config.toml
d_mlp = 640
norm_place = "pre"
bias = "none"
tie_embeddings = true
init_std_up = 0.0395
lr = 0.00727
decay_fraction = 0.913
final_lr_fraction = 0.0
doc_mask = true
train_tokens = 162300000
MLP neurons of a small language model. Each row is named by its layer, matrix (up: input weights; down: output weights) and neuron, and shows model dimensions 32-127. Each number is 500 + 25 x the weight over its row's rms, rounded and kept within 0 to 999. Numbers have three digits each.
After each neuron's rows, "fires on" lists the tokens most often at its 100 highest values on Wikipedia text that the model never trained on. A number after a token or word is its count.

L7.up300:542478527516481481536495517512497529508479538495498487534503485494510507498500496509498491486578519506520464505493542487489542483429522456462512467525496505468451494505552495507529525486525526468483466515467494524485478483541529506424471493504494556502498539525490502492517521478492508485
L7.down300:496491511495498487491496514500487522540509522548490487506504507459467550493478479516496507421510523457489514479464482504501484528491520535501478525499491487532474543555491502515464496551516490501506520489458466493464514495466487496531490435507545497496491510491492523519482478512501504511
fires on: " of" 26, "'" 9, "se" 5, " le" 5, "pin" 5

L2.up367:534508528490505521505510501521507500512492490509513465478496496548485546489474438502507483500486518533499474469519518532484464495480521513493500503526495550493461475522512525477479522525521504536484475513534471491445517523514520530508526533476485467486503469464524468517544463433522509545
L2.down367:465505553445537529498458490464519544496500461552435502521557505511466519521506465528510495469477515470512509477489499465498478497510451483526477483528460491520523490515536491475517502533476511488483521548487509518538478475507555521501503494507474453467482471494466522498513516483484485510
fires on: "rit" 16, "ri" 12, "olog" 7, "ona" 5, " Nin" 5, "omi" 5

L7.up38:531463517447532516509497479492499483514530463471525506539477510503499517530527531464495514456508449512483466509473471497494474509526480482546494491497544508481523477472466497514482500481512506534524538510493491486528507514485489518479515494474530480511528525496482539486490479494503553530
L7.down38:454484475522520512487506497500562494519507487518517522494529478507502520549421452526512521532514517534476529542496530507479530439501485537499524499512503491480530503499524539462470461469472513497516516483522505501481476548522509490541484485524544526500530478491491514508486435528510486504
fires on: " is" 25, " (" 15, " was" 6, "1" 6, " =" 5

L3.up200:522518472517508539483508570478497515509491463513503500494533448495504465502519511498490497517473481496467531532519467530485513458546501481502472493534492561481499524496504507484534523519483541521465527486469482486513507476484524502480480535487489500518469480485494532533491495557472500508
L3.down200:482505443517467514542514511483476503515497458550466497461463498505513481504517524481470489546537509492521492498492495468507528452486497471530499514517495497505525513534550513465482509519519511458519469459431444504502460524503496524523489480509541475499508500512479504503485562494462520475
fires on: "\"" 71, "'" 19, "’" 4, "”" 4

L5.up291:497493536481520502499478527510508503498508517435523493481455521499522493482474509492492447494511497474487480503509552526492487529504516445529538490440544490521483492439519498535474544507488521488536519491477511468494484469542497540545485494496521523500513485466518527513500497469526503519
L5.down291:523516486533507500533519542450519497521543500464526482472463510475514500516515504493476481474503491475514508557526491461501511540478488496476497466485503497519492500495474548493469530501490500508532510507536536485508519537455470517513506477504508494456544493534526505527482491528504512437
fires on: " (" 17, "19" 13, "born" 7, "/" 6, "18" 6, " " 4

L7.up59:438478485462476515533455481493475547514457476469482474500502480496489469486486520517550483482497480512480522513519463480514509501533456457492465531530497518482508489523464478497463481536479494535500487496521492473507510474488471548497522520489523519528519517487477528527488490542507475518
L7.down59:494522504509461513498497502475419471510543511546494505488485557488510497540482532567490552531504528465470485488506496529487517528508506460520489456535488467507462473488486499486521517499463440505510505528503534461496511506503511476512504489488496551543486440483471509491471480510519483500
fires on: "ed" 57, "d" 25, "ated" 8

L12.up315:507534469464490507487502488540496481487524507530473514481470465488513469485534559489486502510465492491501452479474543566488508496524506505523485474529539521506474469477532518460483507499504515499519504486513535486468465507498462547512498457475529523523504517488492512516552534557508500489
L12.down315:506446495520526500501519478477529509530483575463527510491535509491519527452436469484519541511532491539482462487460489480478461513507475479476506534494455469501488531546495462514507504521521515501488487468498505508488533453506494529478511499531498532509524494480507481477484508479499470508
fires on: " be" 23, " is" 19, " was" 7, " and" 6

L10.up229:524473502495493473507524534518526486500474474430533482529542488487488480452521473523480502483484495503489464489504521490512453502552474476523507508480514510482485514495479540552492529554498504508534524503498527499523490527542496526510454448468511488490527495535534522519481469465457501532
L10.down229:529493476427478493533488453508543488535538493544506484472503554485478503464474495514495534444487511548526496522513494501496499455496449534478524507511518472474500488535474508478512521488497500494488479510539469494528513504487481528493528513481529455485523492496517536495505470530474511516
fires on: " (" 43, " =" 17, "," 9, ")" 8, " -" 8

L12.up438:541499497531474515496513533514530490523503518555498499523462476472455469492481498478510471523519492533527479518473487499493492509476510489522500489473555498574470493507505476524484496508514507522534492514447507483538444483492505496508480508475497481485457511496527488505548489500466491462
L12.down438:522524538567514471517500516500491494485487511500483493534525481509515521511468444488526506463484470511491454464518474462495507524503480455479478505494499503467503519442518494512416520485523547525544489502515535555498476467483507472488497484499471465497523510508509519504525503523518513464
fires on: " \"" 57, "/" 10, " '" 10, "-" 10, "–" 4

L5.up321:477534480516454513492524524530461504460476492487492524498503447417513524486499509503507493444515540499542516472569493539506535516531538484510479490463501489530490538480467458469469529493506533536540469481478498518493483452488512520483474512463483511522504523466510478532499486482540499531
L5.down321:530497497477513481478509489513500500527545525515513475550447518510510505548516487465532522543456490495522470529496498526507479488482492475511521518496512498493508485473507486455522540491483480459470544454485496512520514544504520496504511518494503539500462509442497493449486532526474475509
fires on: " of" 28, " not" 16, ":" 13, " to" 11, " by" 7

L10.up608:490507478511496527521503465514457506503474507516513488506475493427534520507467490499478512489469514467507493453548504566496529560509501495495489503518447511534497529499446470466467505499509497526480513484492566458513484502530524511471472532514509480507522494474501514498524475518524533510
L10.down608:445528510512553515447449506544499500500529548472496544533490516483456516494499477502503506543540517490500496478481510484525494487474469484536494475547474516485479508472523519467515506502451472484520513497502497488471520492476522500446486532479513516535546482531461480516491486457502470479
fires on: " as" 32, ":" 22, " to" 11, " including" 4

L7.up638:506472499484496512523515479465495490518514500497485522450508461519493513522484513464495482499511497466436476499548513487465500493499441521493494507528495445477506518498523514483575536502458462522476506504524498500563482497503491534513483554489515541471513485512477501514500494523520463475
L7.down638:479518459517523491494463511502513501488501490496459542517554517488556501478499516534527475522502517521530500500483480513552529561473568521497503498477504517493500487494477473497465459466504535496502502454477493490479543523477485531483482478479477496515489464508486442471515469462474534459
fires on: "." 42, "," 10, "ed" 9, " has" 7, "ly" 5, "ized" 4

L8.up407:523465512514510491516476489499467483562465481531520494489454493509497477482493533487536518513508453497512528446507494502498479516495511519491493443499513512531524475559485520440488543532471532503485501524463513536470494489465521508484524527476461496512491544516496497483480506497490511448
L8.down407:487503467445476455516486529452472480538485495480502517474508515480524452517495491528508513532516480529513539523519478527494509545436510539513485481539487506494497542458494501520453497487482481546518560490488495452500516525498489523494451494439502524466481491490508512533489473483472478502
fires on: " or" 16, " and" 12, "din" 11, " /" 6, "si" 4, " that" 4

L8.up209:480479477484440526524502479495477504555519461488523505520499506474535513457511492476506488495493498484471462489535548521544536481511484549490474528485522539473476503519471521496472500454497505482471518506507457495549473511501459516505471516493535501506514524472501507510477508537543474515
L8.down209:522492514518483523502495544526520492495498487500439446459486491481478466514561523524477537463507515514457487487462446495483521536457500498539493478524518496491519516455516513531492486484456518466488478503474503511462550529508515514475531471551498504497475548494457489509487493483498509516
fires on: "s" 19, " had" 8, "d" 8, "ed" 8, " was" 8, " The" 6

L4.up36:521520509475532536485494539472492480487514501504470514534529517506480465538501509482525488515545477493496501483493517472546524503467469516500507496478509538488509512557518490486503539516495498472500495508508478503497484474461458491475459512486555475494502482463433524488496515482504498445
L4.down36:503497525506467590504522533535519464474528529501506519512522516545477457502525508515487484528495506550530506505481502468535494517499518516484531506459521514481480490483457507523485514529409487509486488475531503518509457465470498517493504505491459504497495486490525494499481493495527473514
fires on: " re" 17, " dis" 16, "l" 6, "e" 6, "а" 5

L3.up275:527460506482515473529500504503494474481517516500518478505509514484487546535535520456488474476504504514507538503535517525519436500518501470516481532517503500496537481495482525509485538475453494490494452514510518506490474496509475560495528518481535559491517528480494553483464485509497495522
L3.down275:470518516508513505569487522498499493525473501458506472537492490542515512541476485450524476481505491515513485471550509526503474482507495483534492491503518488485530516454508530509490539470453516522488472519482474508483491498514479521503479479519526511476527537496477539449442475505509466517
fires on: "=" 30, " =" 22, " is" 12, " Website" 8, " UTC" 4

L8.up480:532516545483510515467471496536477484492520542489484538512486502489478513532462517486530486552549494491503483478513499518501505540512470469514486520481538528519523556522456531516472500490495519494540498497507492511509504541499517464482456503495479570506485497510475531505485534519495471559
L8.down480:504487528505500497488533507489537508509493534503517557461533501502511539452507548513497532506522525514473469515457471489500507457528482540472512470491473492505488469482540473527482501538497524557497472537555517526479489505492472478445527495525465486495471529520519469521498468470499529484
fires on: " his" 17, " their" 15, " an" 11, " the" 9, " this" 6, " any" 6

L2.up233:527474471423525467550502538460522470486524480495497526505491542523516478469493512447481477502545497508461503504471500532503485525481474484524498505504498525511518537490454495509469536489494476489498510503497529473509486465444494538553529509489515492493480507470536541484493502486490502511
L2.down233:551493505506530514492451490468513520477538528454490491529484475500492506496476518531487485540478483488512517504469542502543512526530500493437527446511485491543465503495508508497465496487488526455488530497536523507524453511478498491484474531455526493531502506507529487512550513487495507496
fires on: " and" 22, " to" 9, " was" 7, " is" 7, " or" 5

L10.up133:459473516516505529536516525461505544480457523532503488519519467505522513470467487493524512512457489471518504514501530489469513499486514487481469494513521485524493472496527514488430509521482528468482487518517549487480511525558488467509515470528478494477483549530462454528499487483516534513
L10.down133:526484507476488519471462508471488470513494509485464464497473517474503498542510507503506498501520504473525483519511482504502493495485574503528495495479504475480473510471496526490537475469444503523521502475471531527501492533453538507493511527508499471531478455532457477511490463539489482470
fires on: "," 75, " after" 9, " as" 5

L4.up32:469525470482514482537532486496519450550506553506467485496509460492467479515505471497482465499535482508503487481480491495491515534543498500503501512524424482538509509518488509502497540485508483509493470480545557485538471503542445544478502508507505552512508531494474500495497515490498479475
L4.down32:532521464468518503519499496499509473489541503471482502498499463496504526519493471477509510505535482536435507549483522538511461524454494469507490505459472509504526512469535460480504546474475548484485467471494496510466489492544513503515474481505540474504512510468496477483502519537491518452
fires on: "=" 28, " by" 21, " |" 7, " Website" 6, " album" 5

L10.up485:494511528526523488508519479418445479504504547479460529516518477491502511487472492472478524478480470509528512520507504524536479524507456461508544449481513474516513448490538493547496493484495444487507531528474528430505484496535522530482444502500467512511486487454512530545528528513481497504
L10.down485:528494523497471490538502508500476524500521486522517468545499529502470497502514460482471540494514485504476513466451491539485477503512505495527517472495491477522488460510507546525468491495512504497535508523483502428522507479462546508453474516468485528469491540492497498479511528504542518509
fires on: "C" 26, "T" 18, "S" 11, "c" 9, " sc" 8, "E" 7

L3.up252:464547504497533460473479493510495495507518502491481504542455539484507522514483478507526458487502537520426481500494457484488531534426511518461500517541487470544491460530471506476516521525469488516507518485523486479517517467490541490475505483526464530502520496487449465449494535508492506515
L3.down252:493532494504450513467493521519513506462540468507485536471518487478485475548486498471486479544500458471525533470516494478516472504533520523545486510498502501483453500515503468501531486490502503454490496566484538485487483490476475488467463515498486532512517497513493512504477505505537490550
fires on: " of" 43, "." 23, "'" 18

L5.up400:472479511533503469498496514522536471504479492429530520519492496489497487537467498490531495488542490466472472551514499518523502536511467481557514508501578508523488498492512537544498506541502526495519473489459512498496495489465489507478525533453470504493506505474526504548498487508506510507
L5.down400:496507506475501475533518490520513481477491453470503492479482505479495499490500523504540477491518543505500491573506564512527499535507486501452508489476524511477448520493527507501462540549467528514485497522452542524473494478512496467494506503470510505500510494517521536527520499472502432492
fires on: "–" 30, "18" 14, "born" 9, "st" 9, " –" 5, "—" 5

L7.up621:491495507542490507529501505507513506504475474507567480526501482464533485508485511471499495559511552513518519499488523514447456477521478479484519474497505511496507550493513551486532516506505503535488504477451466528453474504497525539514492491475482449506456514545521536507489481502480488489
L7.down621:485522479511547537547487527519459476521493528537437502519534473463487492481501508491464512550532457530499511517478545491499530470472480488488450528527519511469479479485542507551521473476496466502457509502549496464535459490531469456499524542496496509467480469504514523497509500496470494506
fires on: "'" 38, ")" 31, " to" 9, "\"" 5, " for" 4

L12.up409:519525478501481515484493528502520476511510511530483457497477483486550501478469521453532504494488504512483494487494480511508513539531434489503464497468506489492499476509499492508463469503486462492528517485471531511508486522523468520514476491505475497514474496495507449524492522485474517487
L12.down409:537504534490507507488498497482458405517498468482480468505510469518561496503521464498497520484496532551508512517466483519468525491554505477461491507503536470496493514539472488467453512479500508471583498468482511523502483546494458481492474509509476503486479549513493480509489507488473499532
fires on: "-" 47, " \"" 23, "=" 15, "\n" 9

L3.up575:465507494512506558466467517496520494524503519493541454499460476442502544507500497492500518496465511483538473499473482498504515505504492511529475476528489561520468514477521475558523535500504531502514456493472524501485461470512521489482481475502511482544500556461522517547477474519480460505
L3.down575:476488477560469473472548530523436516525524496493502495498530491507505524541507511487491547515471523505533525515493496497502504485472461465529463510497453490491540526505515471511543492523516538528482465494456513465494506485496484540523519493495522506464474502463482496511501521497482515505
fires on: " of" 77, " people" 7, " \"" 4

L4.up53:509513505516537483498490521508540430516449501475493491471440506526515502500520483465538502511500490491519490521497536535491535484475457496455513492541465497464469491479471520514460503478504467486505511536519474507503547450507523537509502470515537527469505500474523465472542539542520484561
L4.down53:495493487475469480486521508496487555505486496559476505496512468518508506502492516457520487489510526463489460522496492500472486467476516502486469464515458500532510510482557509525570454480523500448486484527462492544464515495509492492488477411528512469515550510460512525478465510457500516531
fires on: " his" 23, " of" 17, " a" 15, "=" 9

L5.up90:508492516508521477536540486487468465479523500511503459528468517535525516496498471499492547486527532524443493502505473520520525454493500498476503498521534472492493506512464460502536514513501490493495482500529467478521535476503501478460511465472457497527556526486488537498508529477481485516
L5.down90:506526519489495556478507472488485465496483478490503485461469507497533485537476498518458490513533470487543493461506530502516475475464505464476478548524499460506517525523500478498516498497532490494504470483490515491476505533526479463529514472462483512508519545516464551476524522483484488507
fires on: "." 51, "–" 21, " |" 4

L7.up18:499497489494522481522517478522561455471524535500468463502475533521528449488520483501477494509502479426436519527530533546466509456511543495492471525526499489492471492480437510500489466497483497496497518543529491476553487473507485520494512549490494540510487505506483529482496511531534470514
L7.down18:522529505486500514517497463478508546491528507543468467507475538478500505454479489522491508428448537516487519490520530485495471476507514493514482469472541562496473510503459510523493491450540497546484530484460538518509492480492540510479534457493504533512496503500486543485501430512533526523
fires on: " a" 31, " his" 9, " Succeeded" 9, " Preceded" 7, "r" 4

L3.up35:491547521507521479507506470492506486487483526490483505544453507495526528494497482459517504488506506486533478475501457493479536558475509500497466532491559491486468506540459513505456469465498482495501490489470502497517501547456498505460521497506468527522501496484478485462487442512510486560
L3.down35:509509492484528513506466514559491472488512520448507492502490490528476498506468510508571504564533482493504482470469533541492493465500491513489459563503520476505512488479470474517493482493478457474490464499462506503451532499459533503503504537519502485496482523528515489490491482481547480495
fires on: " a" 36, "'" 29, " his" 7, "-" 5, " the" 4

L10.up416:516447524493478516456514477512477498495480483472510515497509486537500492516471469539515463502490492513511503518541507472501514477475479518520450507498499501494460502472534527558474516474436525496528508536531530524518511494449501538526518473521489521519498519498454476523463508519528507516
L10.down416:466509492448500509514474530516531493546502478531488467516461500486466515524467487518456514550497499516526484500493518480529491483460438480488551501519529518509526508493510477470508465483483459495491488473490459486506524525537520515494475525502512442503481527497510490504515505480467510472
fires on: " that" 51, " the" 26, ":" 7, " of" 5

L10.up498:457510524481525548521503537475464521519491469531510495517480481479473504467497451494485529554497549481456496529479503480486468484491496446476484533472499531514518479496490549503460504526474484466477489533510537455449498529478498525509553484511474542499507527481501499530503508453474533532
L10.down498:538521512531488506483452485494505497513490488496469494509517487477518514499481527515504498548496481500527507502507483537495497495523519470558537482481531495456507478475507506481534513522490488506525497452485496513488500488471506476477473495520485470563464455541474457515474506544493506493
fires on: "," 53, " as" 16, " when" 10, " until" 6

L7.up601:487510548561502454514515522543528484521424531520531540525502475484510506504530496533507522505508517511515495506508474474534511422519505523520480485493513514497442506486528510466535514517467497504525502498500523558484500515509534504511494540483487507486503516480478475481527445528443513511
L7.down601:515451490484488545503503448466511510525542539488494457505503517509488488509442482477497462493499513465493526491516546542485479529520501524517478504497509495535482531500491536537512464482481458502540522525470468477505464465525480490466506502506490455503518518510485512511483498489559521509
fires on: ":" 65, " :" 10, "," 5

L3.up577:501504522527522532454505462556515501523460532505488475490469468490530520473521462571515486525501499496500508540479530545472458515518511486519509492494507463505452516499487484528517518521510498510508478489522537490526489517487490508503494548510573511514510508500481493478447505534461430522
L3.down577:458500493522483514459533456503483524480521498502461471493465506520518519504500506499497548493458510472495480480517485500503501445473499511489509453490469486509463567521511511511470483507525518501523506559514505522448504520486450488498528497503470486513465479538491492489523503491514484493
fires on: ":" 24, " was" 14, " Sports" 6, " (" 6, " |" 5, " Women" 4

L10.up514:483520532557483512475513490501463436491476477547495476504513487521519485507482541484495528527474519539495472496459460485499524519503473510510487496487501497545531482551537462449493524491520497504487490495469526465506477511552499517487493524498506514505496482485521520478491539473503480490
L10.down514:520489484443497478481500492482506450563486526527525518509527509481540499487518479507535516508420503495513526508527482478533492482522477543473480482504476526489490476452485520533484471485487497476546497513508506496530530491512500496466496499478507488532529466536467503512478497468510515470
fires on: "–" 31, " \"" 10, "-" 9, " trans" 7, " in" 6, " res" 4

L7.up277:453518560473448486535510494526425464504487475467472483486526448517550512499478470534541520477523497553482495526500499497481479497473509456474499516490522456522474526509521497530496501448493511481486553506520517487482491494508513450501501509500502500506484517503543486485527528499487490511
L7.down277:539488488537496538494487493506578472441435484527476475462511526499536513486500511485534487522472506497518492529529502509549510505496480504482475490511522508490527516549483465430525506490506535506495522487570491499533513517502469556509498502500542473517512506494483472539492503517501525484
fires on: "O" 40, "T" 12, "D" 7, "W" 5, "." 4

L7.up266:535497518498498513470499533510510509469505510505487454521461489513494494482513481518492485485527512539476474483482497508499515483522504459506492460514487507460483491522478446482431533464519500462536508514433501521475482490544481499509492479537504518475521513512512521519503545480461522545
L7.down266:490502518557480492519486511583473558518472502468506512542493479479501482507453521502524518517494494482502477524527504471485462543495540519530462469469515508534497452469496478485498508493458489498507497458528517481475535529471508496513512471476481472516517480540514449527519493502496527492
fires on: " of" 26, "'" 19, "\n\n" 16, "." 14, "\"" 8, "’" 6

L2.up548:484507528497477498498487475506520508488474515485468520549461471512481526478513473533459487507490464494470486453518509521516470508489515500513483456518499529481479546429490490517469539556510466477521511524529531476496542484514584505518479542484474484563484517499507522519496520471498466461
L2.down548:519492475542532486548459443513495482533545503527511461485489460499496520496493514497522523496467510479481519522476528493491480502512484513505543483478505517494513507521496552527484481424507505493537507515494504494488512547484482504504446474501502528534517558521513498543460501482509480481
fires on: "h" 14, "ly" 11, ":" 10, " or" 7, " and" 7, "th" 6

L4.up121:466512507532524546526528537466497470487476492550498500493498475494534494481500489476511433503516461496474494489466486521529479508528558503526492483462500498508500549517558508486488535539512484489492519495495506510485463513496505546518549525492518500519517498446445495501502511508482482513
L4.down121:500524519464496514506500525518479522485527495505500477487523498498475520513466516521481487483498483487522506473514541476465496471486482482500493486499504498502465491451491455494503537523508538491502458517479493507500509504527516518493468427525504509514510480524471472500520500504489495502
fires on: ":" 38, "=" 12, ";" 11, "," 10, " |" 8, "." 7

L8.up358:489544556529517518490506508485490496470514490529491535463502487488507481471482481513475462486468547498471454480471486489483525528479483527510512545504515505500453536497503503501520531492473517526491514488476492475532520446525545485502553494486454506482495519434511493511483492518500543497
L8.down358:504522515469523494520528531482561472510517464500520550450488462515474483527527516491504503524523529463495509483461509524551486487509457504511512518566461522530479540505523504504503515507460488472520466486522508502482494518480494526503474512475543516474497496510523541512457484494539463487
fires on: "." 40, ":" 18, "," 7, " and" 6, "eg" 4, "c" 4

L3.up521:446513515523518481462525484502476458490503536523514497516494452495494510500506488534478504541470486521526500518494493524503532504512564510493505454497537521495523516455522514512471526467485513510510488505526547503531517497483517502490512547492505489522527481465457502509545479505483498509
L3.down521:543514536531511493495479496479468494474485508518500468471459445494520509563508455490469498472490491510517499443486503505518509518486476505482502497497516553474526510503463499496491528498478458460510515530509507475455512447502526481528499463518472495521479530527508429492509509497488470478
fires on: ":" 52, "h" 4, "k" 4

L12.up420:485483545500474490525543483486493481495537485504467517529490464496511485551487497473520504497518472480471447488494558492529512480487471524502481511533530486475520463511455487512512535530504542475506470531503562455475504488515472494500517545486500506480491476492462488497487454500497503475
L12.down420:535520453574523506479478513511483413490487510473523509492502503507504516450522495489489483461491517500537524531526504499465517502481469482534514514540501507517502522500526511538482480493466497512560488468504510520539491542513502497476535465490513513506495477495513478542421476487508519533
fires on: "." 60, "," 26, "-" 13

L4.up638:496514528515530527535537530470516507532525535513507503508489446485524488524479480482486479511520489486516524477500527488507480498521549520518459527518473555478475511548480525450491502503503521503464456521479475488529458478494464536453522498459542514480507526462497506511499492493507501522
L4.down638:486533481484448499511487476544484495519546513484510510495432500450499500505566474478536482476474523494475507477518535475491467496531505474519473505515491530516452499484506511483480528518483497484502479518523514480481487505486489498498517485506516502488525480528500505511460554505510450507
fires on: "=" 35, ":" 17, "bil" 5, "We" 5, "fr" 4

L2.up119:495517518509521482496490478531545521489501507493512502511486520471450473509495528476495481500551526530491539503509479518494481538456522486497474513517526497477493518447488514487447512502504487483514481481503499459524501532498505494471503481489520534538541539469501516442477531525488457508
L2.down119:479513496498536531522464475495497542471503523506485499530491530485497492502449503488560501495480471500495482499488518495534496516470502449520496507501457480506508467504537521541494459482501510514494499468528464510445495512459493490483506485510465534543516490527489505477512524428478535498
fires on: " an" 36, " is" 25, " =" 5, " was" 5

L5.up361:499503512499506555560487544487523510500459498525511537549473514534473501520490529505495463485548465518486532495444486468482539506463502518496506485486511493491503503501470480499509460549491525472483490527495525504501462455519511512499495455521463493483498493518437490508444494486492498469
L5.down361:518513524491499488482473484430498500530471511481473512568475475491453503505495540540523495457515505502542467534510477503469513540490549494544486495485494563513491533515526502493486486508501438466483496511482490478482495452508478522492475494541511526546509548520513486493431479498476487534
fires on: " of" 30, "re" 12, "a" 9, " de" 6, "de" 5, "e" 4

L4.up237:516533453471561566494511518501449465486506489495525475527522451501539467547521490498508542517528507505499510527494513513544502505495483481516473487503519532509510531476497452496496505509491497499514466500517502460517473500482498488512491549494497501481477517484509571503453458502504519493
L4.down237:516474554528519511477483542538554520458522538519499514535456479470497488486482516470512501483501524481477536532533438514498527487473482485497503504515470494489495491479530518473472483509459501487499527487541483508469462474516512517432497511504543517509440471500523473512522507524515457499
fires on: "on" 29, "e" 9, "ve" 7, " on" 6, "ng" 6, "l" 4

L8.up193:460517506511476490510449478509526479507496525509469538506476508481565503521483521524514490538507502545452501499487504469503504497456509553497484480481477518510471522488515524459535546494542514517519503461517520464529522523523509518508489507477515510498511500496475515447416539479519465539
L8.down193:519507512511526509451512505488483482527550488516529499474496487524475513509492531503499477506520506503489500492552515528510504461526475535505515513502487508472482443519497499529531513481444489470461485520481491516460491537520453505499474557497508520505551487515506493545519483507503475480
fires on: "ing" 17, " that" 17, "s" 15, "." 10, "ed" 8, " it" 7

L4.up190:483536506545505493508503450561491473476506509496517498493497523493496526518502504524522501518513457486467521481497497494498482540461516500464505493559528493495500552510502504484479550442494503503502472494522446472464554512515504514474463498484512529562511436513452505475524516501486483496
L4.down190:495498563515515501485507494518457511476513490468535534460491448496482508507453473503547493515495485530506495480469469505559468511505462466506518515494458487526525513488544476510497476496506550522507470512476538522486504532471505512523510463466517525503527496502501478524450502544537521443
fires on: "an" 12, "n" 11, "k" 10, "d" 8, "t" 6, "ug" 6

L7.up141:511484544477503501517545527507521520482466520484499494505484503516544525467461510474495480495492457497539527523449476527512505554519521524510511452512516484494521496524513470514480497558504495498495505490503484501503516487544492515525530501529486466464489510517515555515486446456473462462
L7.down141:496474509510493527482504514496555502488495503509540487523522502490504495510487505514487530494506510430502529502493458483519528512531494494502464514543473452445512459501492457500479462506489508503495445506507500501516519488508477514497503493490513506559485460523522549517571483494493454467
fires on: " film" 22, "e" 14, "re" 10, " un" 10, " song" 6, " album" 6

L5.up435:477497521501505513488514506503505539503480509539555465461465472494543558500511477517496515489540516475491463477487477472513527517487514525485477490533463544502487492499506484502499467501507517495474492502475500437435477455547519479469501530499518469492475465506492510519496453462501484475
L5.down435:545509495468497477468517565506480479493543478515488503513485516494452510521528516510526486515491493493511528472503496487495524479514510474494497536509502547539492559475484509510512469541531470476476474468494476484499483447463532463506458519513459517503489460445491535453493483509491471558
fires on: " of" 62, "ld" 7, ":" 4

L10.up240:551458501481531528471523524503487479492517452460498501530525454524501461519498504489505486502536525498490454491525493495466521510499480496498525475418484523477492523498548482550448494536488501496488515519507482496522512478514482514524510499500494551526493508458492524553496489505517506499
L10.down240:548530463560535506462493499483485562533490525526535515497463506452484506477495518472525512437507476500519483488479478501527510524546482503504507481471470458521536497505473490505503525525525458523500505468463482486468518502496520499491471464514506517459500466480505461500521507464449528507
fires on: " and" 27, "|" 10, "-" 10, " of" 8, "S" 7, " the" 5

L4.up497:466514495475558467474521526473471522462536492462500496488540501520500515517488455498516521509511536506499468537499513500435498490517515483512490503544539502469467502515499472499537486482456511492514538478495531467524514459533496504468493500467542471514480462519499501505522550497460493542
L4.down497:473466479516539498511488532490510516490498502492518512532548503515544527496504463502533493516510484451498522541477513488485507492477488528473535472508513516501513442571491459485524539471515521499489472484533497483498512503491502450452460491501509463483515482485492566528483526466491465552
fires on: "." 57, "N" 11, "O" 6, "L" 4

L12.up149:496477533537483517528549520474540503507512499462524476515448519473537495467458467490533543448498480511511482493500478501502519466480487525462460509448525494507458468465472488511450457495534563519551548503503518482518465517531489525532477515489486487508511477468490510510514512504451520500
L12.down149:519534523522472530524518526541516459519528504463479517532571497500483521520486475486482467480504473524482477481545492524483521486467471495513505465501505483496478477479492510468505495467560459526560486457519516510468481488526491475543481504440540478504521462517485489514561492499487495483
fires on: " \"" 68, " “" 9, "-" 5, "." 4

L7.up315:495515483516505492487535501519440506542482486490488532540490510465521514500491525493543546542546510470509494545481452490547505530487489503493492486510536483489484508531511468530544484487485466474523495484491529524525445498511498501493476514435495525476472527467501452529481521542530460504
L7.down315:468460487489533517504483510500504518497495495524514518522498486502492469469494559476509516494452494536471496475590511494463518487495463530497480527500517548505489492508491521477515516508536490446470521498495483485517518493505456526477522509476508522522473483531477485461498502509483505469
fires on: "c" 18, "ing" 15, "-" 13, "d" 5, "'" 5

L4.up291:527523492506478510483484513465489480469519497508478490509563529510563508486491476508504489520499490461556450524526522562476475497503532499548476504498521503470466546501520483476558490483483509523482525480515520486503488497526508476527473495526501516489521461516486559501455503523489464499
L4.down291:478496546563479503470480496522449461472501502467513488536458521522489485521461547529515505470504536499525485505508478521495462496509499467536477494472470474518502471467507523502521513520468524532522523531512489535528491523493524483539511501522519501474511522506505510530495477517512463471
fires on: "," 34, " after" 10, " when" 7, " season" 7, " 2024" 7, " 2014" 6

L10.up587:448492530506508477469487535535492475525471525513481460514510491491499490504513515461545524452496495439474507507496510476534506514535492466488508470514501547540486518523507527441520533542514514516480510504469474497472484490521510530527498544536477476500461498482471525470470507503513514476
L10.down587:468508494492479457527521514514496496516513527511481493487493506524517539563548497495507529519461499502484512517488524523504464508504526470487502493473468510488481471452503512486470515509493547522497448450510504461503514525497513505506505504493520511540490475485513528492459504487570484465
fires on: "ti" 51, "si" 11

L3.up324:455455509516498524516526466489417465530495568465515490521512456489495494523463489467509515492513518564518503514501505476445525520520527476519502497447515485475490517493528488498490478493495493456480548493483513477462491497509544496505493488506524496511502495506514486490520538476511468502
L3.down324:442451463480541524553519474497499529468471470538478474487505502538522517469546513514507515540496506495501507543490481529501516524468509522509518484542508499483506505527497481474509527484515504493528507538538472503556546489527491532496508530474493500482494452464461509525507536462465446519
fires on: "O" 44, "E" 8, "D" 7, "T" 7, "N" 5